From a checkpoint of a small transformer trained on Wikipedia.
Architecture: biases, tied embeddings, capped logits.
MLP neurons of a small language model. Each row is named by its layer, matrix (up: input weights) and neuron, and shows model dimensions 144-239. Each number is 128 + 32 x the weight over its row's rms, rounded and kept within 0 to 255. Numbers have three digits each.
A block is one neuron, or neurons of one layer that tend to fire together. After each block is what it responds to, as a language model described it from the Wikipedia text at the highest values.

L6.up275:232104185124188132141164125093166144153127051083108156126140149064134152108123124158152122118156156118134116085138203123059079172081141170145146126086041114095144141148102125091135122203124146050100080139122058163087132087147164105157148131172147151102126118145195096102116121094139119131
Second subword piece of a word split after a Latin prefix like re-, con-, in-, comp-, as in re|s|tored, con|t|act, comp|et|ing.

L6.up308:079169149109150136135100155125126130140145127124097150178154154099187091127172106127137116144055095091140157131155139165149172152191133130109106104142060124058164177075131131200078121123133099132111151107164090107129056201204114109117131156101115056133155169132120089083114116166173130135
First digits, decimal points and commas inside numbers in conversions, stats tables and dates, e.g. (8.12 sq mi; also word-starts like knee, while.

L9.up201:166094117150181144111099102092117154153082158116034122095111062124168100115112118093086068103110080103126184134181164183139113200126110157109176088083080132071136166130136084206106153057141085133075133116205101187126164117133138092169120066138099156139106132110165097157082119139177086102
L9.up636:188070099128173250150138110111186158176082148081139080100209101104157098126127095155103079142145088112117149114153177114162150153086118160172150184132049084084130093144139150156119139146125090132112160175092117157083198141151157066114125115152090132096163110165134092092130095140187118071
L9.up699:125074139157102168156135094147120149119132109126106118113110081141152079066104157118114120143113098129150103115104126198098182108108093158118133089119113145139083158166176151157148089080108127139078129079147157146107140111153149116098122128127060126200168178165133083108125123145169116084
L9.up1038:143151164076129159171147159111099151128151123191141072153120134129095182063182142091146103140154075166154168158086130105094132171147139129084178153111116145187143140066148109112123173098140084069139089199153124120069187122142164134064143092157154098142155090084179141175139086129152078131
The token " a", as the article or as a word's first piece (a-cademic, a-ccount, a-bove), after a verb or preposition, e.g. "pursuing a", "for a".

L9.up9:144065146118120084146140094068077130136139141145191103097129171145168099079108155125141140073134122152104138085144146124103144187179172156131103145112090134087114152171198095151132139175127083069111187164097119139116151157123115087093172134151099139109116164126098128080093064183132130154
L9.up248:169083158116117170127091147136098159128111122132110164103158167139076118149061106190100121176102176163079148118143149171070113124104069115092110107107108141086115151148111134158112071119141119139106169164168066135132158118112171138172120127145072114090156127114114116138102158127118110126
L9.up265:084095103074161107131063085122125122168096133151109133159163132115197160137091112110158173101092131164068108129144178112068118165133110110117131113090169173063095141104147129190085128136128101083132172139155141123120090172101140058133127140135108116097166126158136129099130086151142116102
L9.up711:112123160117187157092189063111120171142140130155096151159135163132121110095153138154118139157139144207184158097097118220054103149117168081105089100092152137098131120139124189160135141143140172093126134103138124165117077118091114124162132143106116148132088109156169143105041086143162100106
Word-internal fragments right after a prefix piece (de-ta-ils, de-c-lassified, per-ta-ining, Reli-g-ion), plus dashes or line breaks ending markdown table separator rows, and year-range digits like 1931–19.

L7.up206:155135078098157168158165108177111194192119164140112146115139155129160148118120123086102045106119107102165157137125122143124117123153155246072178115128101130106157133149086146146110123085212100154109143080140112109027102165122195161134159060133068063054131154150119067128144094168101089067
L7.up217:169101078112141143131182067091173116155120083084090144106134167133153139098110095103128072149132133116153084117139142157117135179135113129131234098104118136098114134153148131138098113150200139099132104177141145189101126126052133071130168132141124158091108151150140136083126122118157076066
L7.up647:124105078143128239125165079167142148165120167109099124124154135118118116137197126103077107073091156090168087082153174079108140162164108146131143136108132140146064161108125163131136089111138144108095078116084156144081139118098136148126114149079081144141154113184109085120078125166147081128
L7.up826:102163116180156167118118080141101200159149117122079153184122122166191073157125139149041086153092147096162123098123135179156102179114072138165172101097082103099100128153105097136149116126197116129094149161130163167075127119094163099167173142097138203172118184170062098109080060107193057071
The article " a" after prepositions or verbs in running biographical or descriptive prose, as in "with a group", "As a child", "is a species"; also some mid-word pieces such as "li" in relief.

L7.up121:139136140116135082133171112127155098148159110061121121143151158125134150105109138144172114164135138122096123107099096203164120124140136100125083098095104186078096111141081129065129052141135134175148161092116153122141144103181114112211114121129158110071104145121138161029119121107149115102
L7.up207:073122127108124160128184138089100167152168092101071092133142104155105098099086189115008131144129065144158129122118113170066198126140100151129063079091152128077149133163150125120125142182126108114102145081148097162113092132120188107081122161123109148140137145159115123086114107135158109127
L7.up568:136080166101167107093135082109162177136099111135117118146139115082152125131099108196138088140088145193154138131082187102068078103115170139104173102099104145047105182137184125154111143123154104160106139159118144165138122137080110120111149154102118092152127195180099104089062076133189085075
L7.up849:125128158136178091107139068117151176169155140123140134133147161114143167074118166165144155141077091127099129083123118149126119173132128138152117095123137164070118122102158118132093130191167146082132174146125136175148106097170131093130116101120128156122178168147190161118108112139164143156
Short middle pieces of long words split after a prefix like Pre, Ad, con, re, part, e.g. Pre|s|byterian, Ad|d|itionally, con|s|ensus; also line breaks after ==headings==.

L9.up188:090112133130163168141179121043158123210152175134100127171160159124114152147139093040097085139121123159127156120140153167167097185166140106134170155116143147096121111122150134122146098078075114126139139191194079172154091157140135097124117121097120085021123168150192103156095142146186130088
L9.up600:092141147092169129177154092106154104200150115125069186149092162106131141089130144119095101173129101138134150167116121166125117134214187121091126133102129148148137183135140130189069122111099114124114100163154078116098124107111119083113129158093124101150151129164127168160145163118085080143
L9.up772:110157155121115112136171095087131145202096146170079098121149109146185066142124174128060032102125068124195125077171165156135122201112169143145113119126124143062097168117116121141101120105169113088156155123139080145111180157114119104143114102131147137076087166165129066114065129121164209101
L9.up779:090156146142140208097194143107067080156175090104100182207192115088110109086155133119107160164128140147128180148132149183109078216122124139107195170098133122112089129106148125125111111132135123087125156192106085117095086100144105095143138123155081098109144139154152098093088087185157105126
Decimal points, and sometimes thousands commas, right after the integer part of a number, mostly vote or census percentages such as 56.36% and 1,879.

L7.up109:135117123135184146149116114093080176145112097134105088105160146103101093079125158090069123113138043111171043099122133134131156138163094186131167196090155133099106129135058149096127121091164070122141119161134134111084166075130123149146120167166136088154154152142112093173107087111128110129
L7.up204:098108156111141129100133141126108134151143148076165090173213135113122118097115133107153162202125076089166140120170119127168155130164122154096121121127178153078123134105147202165085094114165061087118148091095089126111168098112101121116135077108104129176126148151142089120112142191111179085
L7.up271:094115152099165122157112176150116129168145087065138123170150181128105179100032159101125140213160082165066125099135135126151130207135114187170147097096138108130133126098127164131086089081127110135161103126088068139078107110137111112175074091133140108134152179141197080120164068132129109133
L7.up643:108121135106152146097170123101116133201154144132115156125139133092126088080109153075124129110120114140043123168171131163105128205138109135083164129103108125117136130091099102101079166113189107154130125157159139127149111111156134144133169133138139117131157106138158083139114132158127074062
The unit or noun directly after a number, such as people, km, ft, grams, riyals, or the decimal point in times and percentages.

L6.up661:160070138114178154114092077141155121183108133139089126096135142074089161100135073130114130117097141121145226120138161166093112179097077172104157148092118119120080146144112139134138140125109101124093134151175141152122162166182124103129134048130121140149154131118162120149067116107145106066
The token A or a, either as the article a or as a capitalized word-start piece such as A-ha, A Levels, Austria, Ashland.